Part of a small language model's weights: width 384, a variant of Adam for these matrices.
MLP neurons of a small language model. Each row is named by its layer, matrix (gate and up: input weights; down: output weights) and neuron, and shows model dimensions 48-239. Each number is 128 + 24 x the weight over its row's rms, rounded and kept within 0 to 255. Numbers have three digits each. A neuron's up and down rows have the sign that makes its largest values positive.
After each neuron's rows, "raises" lists the tokens whose logits its output raises most directly, leaving later layers aside.

L3.gate566:129128144111122109122122141134138175142096140125150116135139119140164125160138106118153124127122172117147118108177100129133133096162106121167086090102100130150131137180125155129109146100147101150126143149101174127115100101122102084126127120121102171127173149122156112127141105142149116118118152158163142136106178102112132116148161152149131104142173087116130113109135126155107135146086122176125115084135152150094157149178170118146114131112136165086169152100119123159122126114103152097097129134122165133134110098130149097108089072110152123099154103116147115105101073176111141129
L3.up566:125151074103158132158119136133152140112128141148152124091120143153129161124133140080136106090129101157124127134184087166101137116128155121138135186128124112131122110151108104169136081148135158145132110135129129150110115163119186121131083105082095121142095126102136128117134107117121187095120083118135172122077170053125159160105112134146106129155141130147141130111099142100137095142093130114117125141160138169170146107110088136138182146155119176109159149105128117096141134132152108126088121123120119120129111109170125141121143114139136137087133144144135152114145150116203174153
L3.down566:108137115107113121158104145132134192117108118131166105110137111187130145153158131126156085081103158133123102159175120125135149108130156164140110115097139131100135124158128106140111138111151110125101111168101140177087139114120142094154125133114074183141169110130152132108138109154137122126142120110123153127128134088076103156126141141156108101158157125106158151116131130137117108123137141147125109122141136142107126141194168090124116162136097173109194201091082131102120158112114139138099147129125151095096094088160133106120115083102137132102133146102159112113148096127125138139
raises: "ez", "pen", "ple", "per", "pe"

L3.gate229:099101157114102102145130103120148197154104110146149155170140138108126129174124124115154108152124138094149121127140093165117103156103140166111125135121175148113167110153074147146099119095138113156127144164133102131119148146129155162091100122091118115157159132115116108133103099135165119095141085095128156148139101135153138140142125145147091130169126151176159107092134126135152092135164092096132127100140127114134075126152100139083139157139130130150149151093136129118110147150090131078150109101116132145147098089111138121154089145122129150099073120110148111131161109120107125122
L3.up229:091103137117085108128126099133141173138110097148123157177136140126126121160132101114143121134116155127128120129142096174093102155083140163108141151129166153123144091157102145142089139090141130151112123167122131140126144137129149152105104130107125107140162157100095105125108102119136128112138101087143156130144115151143150146147130159119085151153121129185168105091116136106132102147157095107128133108138143123132088127163110127090133172144120149118137145127142118108107171156110123090145100132105104131147099095110137103162105128128123141102053113088141120146161102098123101113
L3.down229:107093145120117115122143094143131191140114120146123144188157119079127118171151161133135118131101156084149133133143103168124085148120149137112116148107159150103187106133085105121076122105173140150109135166118127141131134156116177157108082114125145111169160144088115098126130108126123104088132096109122157133132127141124133151161148173116093149158147138190169097086102141159136095147147103118128132110115159115122098135141108124120114156138140131154158133099128120127133144164103105070145088141108145097132116116106133109134107138115138111098079120083176133129160134084116131122
raises: "af", "tt", "v", "aves", "aving"

L9.gate130:117122163122150134140110122092129105129113154145118142145135114139104120119112123118149122132108135065150137142086161147118139077112155189146109133078107127158133106119066119095122106120087163129131167140140154146101128142107147105093110109174141128114110106169104147108120147126144109107112118120120138112133142139142114122122129141131108138114147088149154159101140109131140078170123146114184142116135133149098129082161126185101129108098145131163131116138156146094122155135121149158175099098089108115121113144165110146101153098163113124104095090108120076124151128112101086157
L9.up130:121148110120146098152173119146148158191130127134067152062131157104139118105094154112117151139146159129115135132137114152149127080115151140119094082118122149118134152140140127115136161135132095094132147131166132086133087138106149110080165147114147116109114135130153168120139127155099106099121144100108119133111102117097133147089148149147123158120125187103120134101063120121101078117114096102103099136155118101130120099129107161135171064102135151124118119179147119135158141132090142153108128158106133134163105147104149140129123120097147147128156140122113153120123088174136138069
L9.down130:154106130135127150115129122152126092112101126143168108171119088170115125145133155143167150099147115137158128125126114131146111141141120136141093141073155129098098122136126104109097110197106144145124131137160144080130144093105153129120114118156155102149167106102091158163138134113097108128136138129088110130083134198153131086135125152119125136126083113157101113121130128123102110119156101178106139137128085124134076117125116156123131127135084130144131161128112123109105069120147129121155143123122143124137120157170158074097120108176154119098113123121158125129092118163138138083
raises: "ched", "ches", "iz", "r", "ran"

L4.gate157:116124136144110097151159103137175131167145151137169140124131156105130130176141114143108145119116135150137141161144118117162091136136143139142112071113154114130105129146085131130134147092103144112149131101145082146141142133130093094123113148107136148150188121146141112094138137137115144116129158166113151155138090099134080123137116158153175132140101161129140124105164104125124106186155160144075099123125103115145102168103138153101132147111113116121092151134159113108111156074127149130146151107117157131160086165171162143146110145115079125158109090096132144125137114138127107108
L4.up157:124098144136098124138121092146172161158173149135165129103150145112116128157132137132106146113103136140125131123138111120141161128133117135151119114141143074134110117123113153127123154109095156113119127131147086157128156138111120107153154101125164139142144115102117114118114159144109139100133136141137156170147115112148095122143134146115150147126116092111131138120130136118095145201148159122112123104118116114177099109087147124149155151122140123152126132146177104128094102105110136135164130114117173125127112151155158114145073128145088100160086105102141122123147131148158125136
L4.down157:120134150076135162132160125099168116146161164132196132075138113164145134122102134149133134138128146104143114143125111117140147158097098114151133117116137075134106142100135137136096132114114136107111127123147094130115111142141163060129135095100197132114150137153108072104130111117103131122138134089165151165152152136149097108147117109125170176121104155112141114131099155137122131165127145132151115133114111118165122116114135150105129165156149140153132153135134087150130121112139130144152132126152159082102107144130161106184105139077091145145096135115151114122144133163130120131
raises: "es", ".", "ing", ",", " of"

L3.gate667:123124083129127159118136142109115081101154109147149155137173129076111134138114178086131101118092153116102141162101116107129141119144133098148134109121160101088080163140123087149123138133166151155112104152115129165165116118102135135178144133146209118139139103110147133134134112134145116088110151111136131128105148118121098164197151084111134134125154090106136154126090180129109150166134119100168102125124133154119114127131116125155136132135109119133137137098148118132174129163103119110146138110128073075060144062128109114113096103135150089165105135116155119084158134119132156126
L3.up667:125137111151139147122141153091116066126146099161120142126147116110129151124104165093137107092114136107109127179111125104154129095123142135134104083111151116107059167139114116158113139115151124169125129133139126165167118089093135167146123146125165126108144090149129129114114094142165109140105152169122140142094129112115112170158134104122152123131153097136147183114110110109140162121124167095142098141172152164084114145131144151155093137108123126126100180142150121134184153153123098086173112096162074130108142089137109130107096127135142091139103108138148094131112154151140125136
L3.down667:141123123074116117162126079148157133119113151089141150097130098152113104119159104152104144159122128133147129089149119139086114133136114096135146188155119116167171104138146103151169132121102155087127109119112114095104148150148149099119122140172100106143155154122129133142161132116128117109156113091122119109142132123175160086096100147126120116120121124127127087132135141148144099126090101140124161130068098102176151103126101120089158138143130124141172087125130118153113116111139122144112129131113172079156132166078122096144149120144129134103149135161116183104147131114153122141
raises: ".", ",", ".\n\n", " and", " ("

L3.gate381:107111118142151129120130127148145127165147142127118143156109129143109141120159143140126078126145139150132109103133113107092169143120127136103110128131113114166127095133146091062137137122128104142163142124116137133107102071105151133084130112107132097146125150114143129130146123129139123151130119122152087147114148105103140121143101165157117112145183096163106163134160146144172097116165112134120116118121151094133118131112177132123131109135138112073120106109100127072082144142129134157087152137082137138114145137163128120122120168117083133099148162179168082107128149158142122152
L3.up381:097110133120115151137094117143144136154135119128144152144126098160125144130147151144102093142094112143129115105109136142083107098089172115147138121112150117129147075111141129055131117106113148138166152115133122113107095059092135104063110114115131104174133112097126128117115116132142114138149123143174138105142167140082134099149120157121133144146171118145119133117137128113180103148163095147116107120119129089119115128117165159151137099080138111141144125124098147072108119144122150192110179089091163116136141147145137102139118128155117094102128186173143115091113130156173127155
L3.down381:118110124129134130151125148132145122126100149107162139112103075137138117139148113131096126186125127131134140115104092162087129093086099103163139129110137150144165100114092121070170114156123140117149133158093109112127156120148117122098135168146087127129111135140158119181129092143151121109125144084131159101133136094127122110106095113109087131124161140148117126115147124143118144140129113119105146129126098105147150144136139132096137099103116081141142156140139111130081112123122119129108144074118147121203101144014131088171116092122136114078152154131095108123135139126150111133
raises: "0", "5", "1", "2", "4"

L6.gate377:146144134148094126154110103078084160118093107133110128140105148135123120107145140100118123115100093167118097140120168099168131090117106183158091096116107124095114116146131133112132090120122146094126112153145132168156126142122130104123139125135100118131123128105166152147138109102066120149131149101117108090110089165121125119165183152159117100149156108124101138083088106150105105126162137167122126149125067117130118143108095114112137118101113129100122137107159159115128158113149112153143114119152140159103133132148141109150119121132129174135088099124071187161098083173135132164
L6.up377:130154134140068114135109072091108193117099124130137124133113142126127112096151150083101127117082112162150096143127135108153134098135108150143114115099125110074098124164152131125101105097118166112095137155128138143116120114164141080119145128166131108146092150110152138154112108114083128138136154132115090121102105156140105120166146127155090135160169134140139124105072128144143113159166108149125144130116094137144086144098115170120132115100118132085140129115145138084119157116172132145124126148157105119117132129146132111173092111130131144131109120108102146151138124145165147181
L6.down377:162120120130110159133132100076092148126122103145123150180123158150145096108132169097108109104084102161159094132079135109130138105144135135113133140094120122099124127134129111131138119123120183105119124145161154129113099147118145142084121136165128115123097143104182111153125097143093106161137171123155102121118126153102095149158133098143088135132126105168139120107100164147130130130186102163120129141099106113139138147120106156100134158140131111151106111140123162153104131145169157136104143155134117076096130113107102103155091123105133177122116139121104141107167120126165137187
raises: "ula", "ally", "al", "ality", "id"

L3.gate137:152157101153123114106176146105102144144148109173092158150155183124180091115104133124155139082144096118123167141136108147133150123127120126117114105098121131125103148110147166123084089166082147106117127109115110142144111112136091108145127157147107123094098120148134155108105156117150148165141121141138149112142129127156121139109150137150131110147126142160109134122131107092137138130135106184148170140151146149079163114115116090153137137099122122125136151143138146125107104125158120103178107106116107170111130107157124122124086169093110125117103099121143128138140123074116150109
L3.up137:110160100122106109112158154105113133091141102144135188147172162127158114135087171122099151113140130130088182124164070116114141118126093113078144145129091087115125167123161128119139136176111167112148087092147151142139113149131111073153111154168128116138103129124138142139147150104133110141141114134093129109140145127176127164128164100137113150164163126131122126140139109139129147130143094114163139141137125176134147091158134117146154114110109121127182126109121109133140128135163120148183093123068117124131115089124123130093076122130137135129085141131154161107149134077127158101
L3.down137:160085131114160121165125126155150122114156135122172156114151140110124131129143150109100163190092147106096144078138088120118129124138099083102146149112127072139155110094149109085136160142150133121130108127095154122130122121174121119114117128123131147123113157116159113127119143085126128076149093100136133127148136108135127123118126115098136176126095139134142105122136116135154106166118099125134143153050147168143129133135136159087154137103127126126133108086108117139107104112137116165145134127095163098098134131048117102115086129134186139126141139148124125098144135110135104109
raises: ",", ".", " in", "-", " to"

L6.gate508:134135135100111120130118115126148134136135126152113097127148128160133138104138147144159098138112095140105134153106127086104143147132132148096082145125146117114148126136136127126143065122167125124151143099150125101159106112121145141099144104134124108090151118144114122140135091106145106115141149158106154089120106130131100162120173123112154082107159126106111136133110132124067073123121125098120127111119109146130095104092105148153100129099122128096121141069185105103153145107100155167098095102122108143069106146150126134088148097127157141158146121120099122098122104128127152126
L6.up508:128130138123101146119125153144094094122153146132154071139161124144174104117143141133112140135107141133141173132113119148078144131114132124139127153104133140099149139130151112120141084121166137107134109129121127128168114115153130082109164103155174083105150131126143096139099117131151105075148104111138105081112110151111101176117163127124166137095160140104112154140125181145064108153139116129154087105097126156156114113110095140178138101141119122110142113116143127119135152150117150186063112115071129111100100125134106110116130111127147135177121178124151132075124106142119150137
L6.down508:096129135126142146138137153109096109129125138150163109119135125073130080180091096144106145121158131150137139108157142141156132121120107050156133154128123107114108125124159123109143135138128103089111120127077131156106106146113129096145138130099133118218103128129147111108111132125137158116138115132120097136145106165144142141121127120141156168108077127124140131130149169130157167158123110120147160105082136098104134120116135125121155138135152127145162133162083142185107121143150140081134170132093130137166123112097109132135113150124106108108120131137166141108154123114085117111
raises: " and", ",", ".", " at", " in"

L3.gate28:125134136133147155106162179135145119127122108160146137157132102100100135149102148126155138101137096144143117169116166137129129129138157148126098081097124111108055133117076163106094094142127095151126116168142132165145118137103119127136131120122153136110136131146125116112115118133145130147100125133089148118098099120115134129160117095127138110132118127114116163147111131107089153109159130132139119121227156160087143154103109110165139155113161142121120170121148147125172157110078109120191144103162118128119170099128145149101105119112136095143116130140169133126108110122122105130
L3.up28:157121103103115137092150142117150137101152122175134164132137096076095107116116139108111125108128128153153136142136126129111169133134132105156108103110114100120091123104120153102134091155157135156110134154120173161173135175126136100162139119183182110115122102120180124115118110135147137069126101110072133118109137116101126098178132062101144121141122122124128152150067174150093133129165138138131104116161167165082144113128126092173152127125137157159116125089128115096172139161100133134143124115097099079113162088101152110107101119112134118165091148115141146072137157116132161131
L3.down28:133116116116122102148128092139148140114139149100141139087153098114129122104158135156130152170116130094152103079123079139118124139130096069134148161134114151141165105131178091137168134105110155112117140123107124095110138163155120136107162152144104115149124132128155113158158133167126122080157109111162112111160128138139146137119120106115117153134137143139139107111158138165178112128124098139111140144016130103139118095154120118085117128130121125128154093131117110129113096156140109131079121133107131075124130122083115090154139121151107151090128142151099139101170142097145115127
raises: ".", ",", " (", " in", " to"

L6.gate155:120111106145136126136138151124138119136101176123045155131094140130179141090121110149154143130151136129102148107136131120120144121108132147114121099113138141142119149144098105113090092132131116152102215122100139135133138131135134158127145146126118139139117121190118143150144102112158137155126154140104130137128101099114153126094096114088118116105098133144162164163072076092087117130137068140134127132172105159104166151128167129122140088113123142121120145135124138140106141128125161101115101067124154116138134108138141138168135144121102158168141121136138108129096101134133076127
L6.up155:123096067100132165120149143106153099099131136151098180164137183120132129102099140155109149168118176133089107177109110159119091111119118137111098103118154160155137110127098122113114134151154132117113135115130153134102104116111137157122096122174115113160112163138171130134140122141132145097087149119117146161145106141146183114133091150060129097094115111129168131136137118116145142171129112148149115099115149103078149131122141162165147109147188120072128107140144125131127157143150164137128123119133106120091152157122142126174094170095107176145146129123111117109094175109126109174
L6.down155:145127128118106127135125135112088153095126140195146135106144130167124114147145119157113136137156134129136106136120122099160079130147119067158124149170118142124136097104172165193143153125152106133097087132144149129093134129121115102081125098144108165130127148154147128109099106152154109109156121148147131110100121148141121122166144079161078127114153156122174143112163161157146155131119117163140140105070127089137103091136128117124110149194164101152148150137125139091100115124130118080127135126128125087126137135065151133133152154109120132123118139182119127115112144112102149129
raises: ".", " to", ";", ",", " in"

L4.gate599:120141128150141133121145129111107138115131117094144076098086157153122182118142119087139110136108117132141119164140183142168148173126130154101126111106066138125147135148136112157111114151114114086139150135121079104177119105140147117141154110105100147097157165127127117138144113134161116118112153121096139140136120130126112138138145123148092138122167133188124126128131105130125128121167181161133185119124147124144137130132147136110154092121160114124163121118127147112132146125150100116125104114119111161101122140124102164114078093150077144131142124137157142158161109072145176124
L4.up599:117140115109122154088110112113085140086171099133114097100142153152174141126111131105139137141133152136158122111139137178152110124105139110118111121128141125110131108146152097141073139163132091100158119125114061100163119144158135152143139099095103108148127135120133095076149119144149128117091146123143113157111119141137126157128125135117117138156127124152134117126129133192134174122149157157188170109076142113136160117185152165103117127172154142121172143107111185134154161124106101136085157144136118158092175129116057124102106132151128153101093131093152172111153118104119118143
L4.down599:133122131126135185089146149134119109128122110135156118165162118141121096138114128131129105129113156113157106109148111115125105120118105104155146140133144109117135119123170134153146141124177126140136094163131112110125106151134116173123102079124129139133133125126128119053119142171122143126123102112145081134131126121146125099126120128108181097115105110112101125113119161154106138124087117111121141092115146125080154113173148166128137146137101102120176115128140167137113081121150131118120171123125154076125162105087161122128104093122147096140114133173100113108124156160110124126
raises: ".", " (", ",", " and", " with"

L7.gate291:126113183129137165122149146113108127163146143157146127110124129099100106140099134134178101119062107113078134108108127149128150128135108109115081144138109117075109101147157162160096118074132113123132134120116090121169105104105104102120147129138138145119138111114104117100080145053110143119157129166133110114134125131101095124134174139144118155155153137095134129138128140119173097095119132142121145082111113141104129140117142120135161152129150177162138150139119101140149091146148160145087102121098090091115110115213153134171098138105122116138119113139121108107158147146103122156
L7.up291:122135145140106162078130108120118111143102142103122117123121142113129145171106108093130156126076122090120116148142127135060151105175134116113119139118121100076129115134150167123150145117128119135142120100098125135135086085091104137120123122138130131148117159135153107092116151123143095109173115108173092136125121155140109116149139117129137115128090144144141112139165130109180071100145139119117136098109127078127137136161108174165168135123144176123150103108120148110130113149138132185073140129105151118133072155191115145101090123143126082087123117133160136121141094176100130118
L7.down291:138143089126142117109116127155136136120107110108102147116145087157114133114138118126099157150193135159158173112160141115165110121118110134159117100114142148150127129107123111091145131158147129110094132129146164131124159135131154116131093142128102127146147128082171157135138146158137144138133144100133127150132096076129158132122105113118121099127125125144126142106107082110131173116142100144177134170127124126137096126115116143120120104111097057137127131151157096144127118065145125102155138090133131124159122105000150106112128162122140134160182114121113141154112131110155130095
raises: "==", "The", "|", "201", "S"

L3.gate747:100127127084128141152117118171132124120138127118153137174078129122140128124121156202096097152099107109111142150139118089118115105107125127116101118116142108180140096117104143130174103147162105107141135158152148102113107124133136123124159121132085206135131071091162099133164091133084156164144112132147138139186121117115132127102079172121123073108167137148087099129153123140159106159164138138116155122151112125143122139099143141161182128115127128141134112121139149141158136139110155126100156130111143125112159127123121101182149127163113140083168114135152090134158174154146148162
L3.up747:097124116108165129154132147130112106137135129127155116156111114133139126132127115162128125125081092123132150152149110086133112102127155132115113126121116127190166100114115159083180083088155089100131135147136165133094125123119106135132181122159105172134084093111141117120145100092123168137119093164142153155168135099130109121109112178103118102113186107144085112119124138088174091170164154140098151150170125103137096142092169171152164094096128155137121089114145136138112143110144121133107134116083093144141159144099144130178123087187114153080169129140141068104177164162176116152
L3.down747:138123134097106132188130132148135123121152161120146123152098091103126136117147138162107106175112157171164133089120097129113138124125084123115118165120122113170199106156118137112165120129163141102129128158142114076129106119150073121102115127128112160131128147111150094154156111127134152124139124100128146100148142121120136113118085109127111123145141133141114107124181138165151072157122128137108134172103085127110102121158140133088162101098134119114124100105128131162135116110107153136105152116071148125156128156081093105177120106148129108087148138144076094072157178147147108150
raises: "0", "5", "1", "8", "2"

L3.gate752:131135100147115146100131132166081117125139123070163172181097130172173135179142120140133112122114117153118153159113127119138155135111130105149106165109102147123155092139142155150105163127178112117148162144140141145106107108130140093123168111119112111106130116106113138099110110170091136127121130141114138127134150124146134072154133140088124117153143117111113174136154124134135132131114153119138136150103125080087165120132187183100139162120143157132171154141110095147112106166134075095116138108133137138081162119082107121132103136153188089156163139096151128138152099140118112118
L3.up752:129125121162133123108139107160100114145139121095134159180075128187165143146150101131139115130103102117092151141141128127156143128113106099121109145122102133137158104138132151149102144103165120125147164156163129143133092095139147115130164113125112148125135133129102146097088084147116151153113152135102151115130129113160135072152148153111117088163148140117115179136155117154159117114101168105133144135131114079086150117122153168124103167123131162106181165137111111136108116180126062111150110091124121145103172122112131156135097127147160102144144134131158135150149119115107114140
L3.down752:112131103151125152106121113137095093103142097123144157160124111171159126154142118159093122168109129141116126137168119151136131118118091059135121149141093120139158099123149151132106133138185139115153125135148132120100097133164106120141097074137112113122123124098108159105108102156122147152134139127124112107090125131184126084178134124091118134147125112116121143152110147141147140120126142139157147119046134103131150095145189149102141182141138122135156140139141135137117115151137105111101121126118104109056170144058102121138094122127165115157144158128167121138159105141107114134
raises: " of", ",", " and", " for", " in"

L4.gate668:135133138199123099090110122156133145178130127150135102161083115166148150129115129112122150182136118135084090154145122133133141138141110118149082133120170151145130122097138151160116122119121094161145142120140121104130115063082127136134117134098075130145140116105056161112104106134086150163120137133106160117145078170119112134139162128139151122169172145084143112123175077125142109090138160127119090160161085101137160126144127129105103128152131133106131139148138171124179114137146120151121118075154114197130145152104138130101138151097149133164156148124125168162090113121104180083
L4.up668:140142149199079131122100121144138128139120121148166133136109104134142137147116150150079155124091139104115128110166102161146148135152126126130122139121145098122143120107181090119125107111185135147131146129125138122118114091106173102153124128122140141103127089083131123138088125162077103140124108152100119126120122134155098105129176120111104129178143121118056105143150122139172149123150119112135109177120128098149138142151181140099137161136079160106156119127168138113147112143118108151143103155177114126119163107110101104099130143080179127173144149122162121133131123119131140122
L4.down668:110140142148106137126098099131128130115126105146142132155149154142155109151111146136111126116113111118152128128102088144125157110122129106112178174115139111136176087118159098126122127113212151125117147134152157132138094112144141110129133068143155113126112114099148111123099120167129093113104100158148099145140142141155109126140163135117153145167132135152097136145078139094138122141133136093119118153115143110151146110153151143102171123124105140138165141095123104140109130160116114147126145120114089098059142127097109120108143088107147128151131126102163145127170129123089135141
raises: " of", ",", " and", " in", "."

L4.gate41:112133152130132155147125124131153118157154111113106157117121114105124154145121110132177129165130136138109135121134128100099070145114142164146120124150125095136121124110120127127128123100137079122109154115130172111117137097145108147124121157125094119091144148167105131141117089123130135101152150170200126104122119163116112136146129140170105138126131073121102081106130125109123124106142130134112117131093138128114114121192129150131157120125185118159150151136100121126101139090159132109115155127080124130172150134125109128131145086102147112119155118163141147116109151128099163101
L4.up41:144131126160132137129138122136182170099133111094143122119084081113134110142138118112158158107148128100115123112139138155100154120149160146189174155089102068149138128124114137133088132110151090126116146141122129142109111144112133113165115150064122109132131126094150095170108095156156126137180099101096124120118132095121118164143114175080164157156123166149114129180114121135151143139090141143114141166136125109103088124084121149141162101079151134114127116104099096127179107153124109107133118105129155133133122083126148126127149120198145125141163111115095103175130140140109187143
L4.down41:150130124108147138119133084137122153125147102143115165116125074133143122147117134116141145124138117103141132111115123127142144143131151145169141143158131113090125120102141141111082152117104083139112116089167161151130145115122135132101133118084115127136104129095117121133080111141119142099181134125166116115127139111132122171146122127147133116141130131143128105109112130116123140087136173173137148135118125151123090088151151149212125151108149093148147148086093096126172161095149150112140128124118151078159101116173131104138155152161134152120105115124151167153086143170098166149
raises: "ulation", "ern", "per", "p", "pe"

L6.gate560:123131096114115118106149120113138108194134124160122137170137117124126148150113173127124108097146124143123107161130153124177144121110163117138131062137118170130106101113112127113101085154145123141105113142150121158098140106134114151126162126143156095086130092146110144118086119132148158119085153169120130143109084098137142100132137134132164143095077149127120158123090107103104155095094142106162130124166138142132121144095112134178140112130139135111124190134114137143121129159102094090202110108157145117121155103135140132122148109125162150151144097115172105155106120126106108127
L6.up560:125136099111098146091163106106153114163131161162116131149176130113130127143118174110109140124119146124141119136117110135158119116131181078139148084149127169164115121117139141108113093140171136132102090138132141169090120174149115095142138115159194110106130115130165142111106116176130138100104141120140113155120104105175130116141150135129163159076098147115119126155094137140124145152095136099155142098119125145155125148118085143153116150153161122112142162154117117148100096210125133104172114112140108092096172115088139106076126125126163134161114145107174125134127121096117110115
L6.down560:125122140076147124117130108128135137119136152109114110102143142140128117126154148142146129150123162107158111116141126127093148136107122098118139179130107084151147120146122082123153150117157156085116097113074154134122135160160143124104104125152118101126104156124143136156155160153096114121126146098164152154135141128119129108097128142147098144105127165107136108134141124143139084136127109132103144137055108145155130091143133114134110166138134145108146127143123137146106085139169130143094138129114141094151126185057091090120133124128133109092120140150116131134166162139132121130
raises: ",", ".", ".\n\n", " in", "1"

L3.gate127:118159116187149142078133135102158154146116154103105123155103154143170131136146136107135090157129144140120125152120121120131167159079133154088101144170169129111084154131142123143149125120144175127126140113116116111097175117152132093126101107133085166156110131144161117147134154152155157113155143109077130140135122156089149169115136135101143156160132153121123082142143097101104101131097112073125125134146117130106124120112133119141133158115151195114143119114169143154116153147111120119088077129133139131106088135128096135118116092135133189137138141136121153131129132100109149108
L3.up127:118159112173164142088134129085124150132119151122075141152107162138168158108137120112119100179124171162121125125119108155152153151106115141148120153165154126121081164116139137133154135128157189137123118133103109117130158132180125134105137082159102134188132110146160154141137153137143133113152127080098140112147155177124138183121132113070124149150120104140133110125135114107129093140116087112130104126144130099117115132116131089125154110137143152125138098127148131160085146162104119094088083124082155102121098120102093136115100101161099160182141181157142161128129137088104174130
L3.down127:131118111087120140154128149146127109126164148117136145144161132160120106121118125153127151124128087133124126093137128123133111101126115041170130142101097113147151113118131103123109116132118111126113131157166156135103128152133133124145126152116143117147146150072131103100116113116113122123112113127119116120129122101190132112145102142138122117108129115137138132101111139143156149151147115157123153085084138149151121143154100135143165113152127104134149140148116141147113110117133115168120154114125137090105200124086139114123124149113121095126132145114158090073131149127165096106
raises: ",", ".", " and", " ", " in"

L7.gate290:143193127130134098130122124125155142149139148093133130155150121113121123106138122112136118109095061143144142145091172116154141154116146138095141104162126135110118149171116180138137134109128120139148117126133144170132154114117114121119134125138142114095126113129097153130113121133119149100156152127110143087109115112100119114157159145165132074122143146135143131114143132097110095112104169123126169103104116139139104078129137084136127147128091101086128081115163097171114111113139110137121119148129129130125116125151128162124128062149157134139155105139081141129143093103091141161
L7.up290:106170104101109110121123099179107156130163133134117108134187120100137104121101116091129139117101122146124106121115156141099150091097147109145135168095132084098121135183139183148117129123159145147135156108136169172105110138154128118136122172129173073117097147124139122133099103118132131104132151106136089101105101110113102123133147100165123132122174164135155103121111167115120113151123126120151109113105147133153114125141142118124139115141109151115158081122142120175117089112107144142134125167132108111137145141143164127133097087141130107106145111136129115099162101125092096103
L7.down290:105094108165097151099159150132128094086127083148099132100108135120153091190122158152122122107143141104152077124138144131122157120154069096165115137099121114134078106100131103113123123140120131138104143120109126123128121140160134113109098124123119125148140158143135110110134133152114129127137106113146119132149149154131099128137139121099110158133103117110125133123129187153128166109144119149136134141093148132152171154142167163097121143134177124141099174160080166079113136151123115130108155102119092146148141138121136117096133170131112112124137175114154106135102145135163112065
raises: " ", ":", " (", " |", " of"

L9.gate605:127138133150129137107086133145102158160152099091129162132104174117137152149091139152150157141132151101148107155131143160160102114184133188124129116171154100085161166115152152131109140144125142131151095095164119078119170082146122096105129097123101126108140129127117151138132119118124121157123144150128144118127122102125134146103130175104166157164095104141115102145130085129176129083154148119078145134169143152138128099132161129131131112119128122083119126128148124116151152135120159125153132117137162146141102087107151127120153130119092149136157131093109087157082156145140152115
L9.up605:104153092133142104096086113143119133107156107115110139119138113090141119117108111150122161133160174065128114147149105142164142074163143136161152106128123101117084123093130084132118151151114170113151137129143120109099129096137142122149168097103113165121119086143103105171139095164143123149073120163134124177109136098149146142105127131135123111151111141128087106142123124097161116115118130108161134153162118145160137099117149138140139133135110151090119171101136095101145180085132099101179129137148093143114098087091136113139177149124087122153141135094129122122140127111155111121
L9.down605:118136084112136097154111115116128115118126127120109134138142093087145110120116123163137163131165154133131115129129132150141138152141164137149150094109153114099126137112148104131111127133152167106122130135172134085123141145179149149131151124146145141129141126115140112141128123197121145139116102119118136145113131100148129149105098152116096149136131133131119123129131147125129128164108108136153136145143106130127176141124139144106157117122105098103143155111134107133129133106133106071143121135113097127146110067000108119145156152112124124173161136113136153156118118121160120099
raises: "-", "|", "==", "===", "The"

L10.gate423:075161113141130102170142133095172108163103132134132145138110135096118136145126156133200113122079109124153127110092148099144154125100101156115104100103147186148133131112113144132167145061150123102134162129137146130115088125138125097120103144146125119124170092137112116077141107122130186147161157146106123080102154160141181161123169128129109113161171149136094136092157097173098127124108107100140044169110094177091107154138145173117117098170140161104124119094172113106121088148090137133124108112110135121139109127133158116163134148117104164114127121141101105128112124117116149155
L10.up423:151137118096107174148110132168131129113146156169154144117141171145120120099149105131128131153126130155130134109152128144133148126158055105148129139149110104142146109149139142161156109144138152162124143104123170150135116110123148103139102120123141115112114113120137163162127161129076161154150117109112128070158134100111125155092076130143145148179157155160144126117122111197125133099148116099154118208117140141120139132091198175094102175116129148146108120103185117103111099149145128156092149159146143121138159127116122112144088166152137101129139131154131076108122089159113098140
L10.down423:131109132074152178133066137161111128130151157120132091127145108155110102177140122110112114142155156135132110118176133148110110151163119147162144176121060126137129097132099130109129097124131111134101113157132118095127145153117135106158130122112128117155131127104135142096152120141143091149156173132126133142158170148151106102167074148142088143154097108109133071143118143152150088154121103107112170077113116148167117128113119099125122153039133082127145131150108142136143101174146124130144130150128148109151152143074144117086113130117163106096111126125156136155137124144133122135
raises: "b", "t", "i", "sh", "s"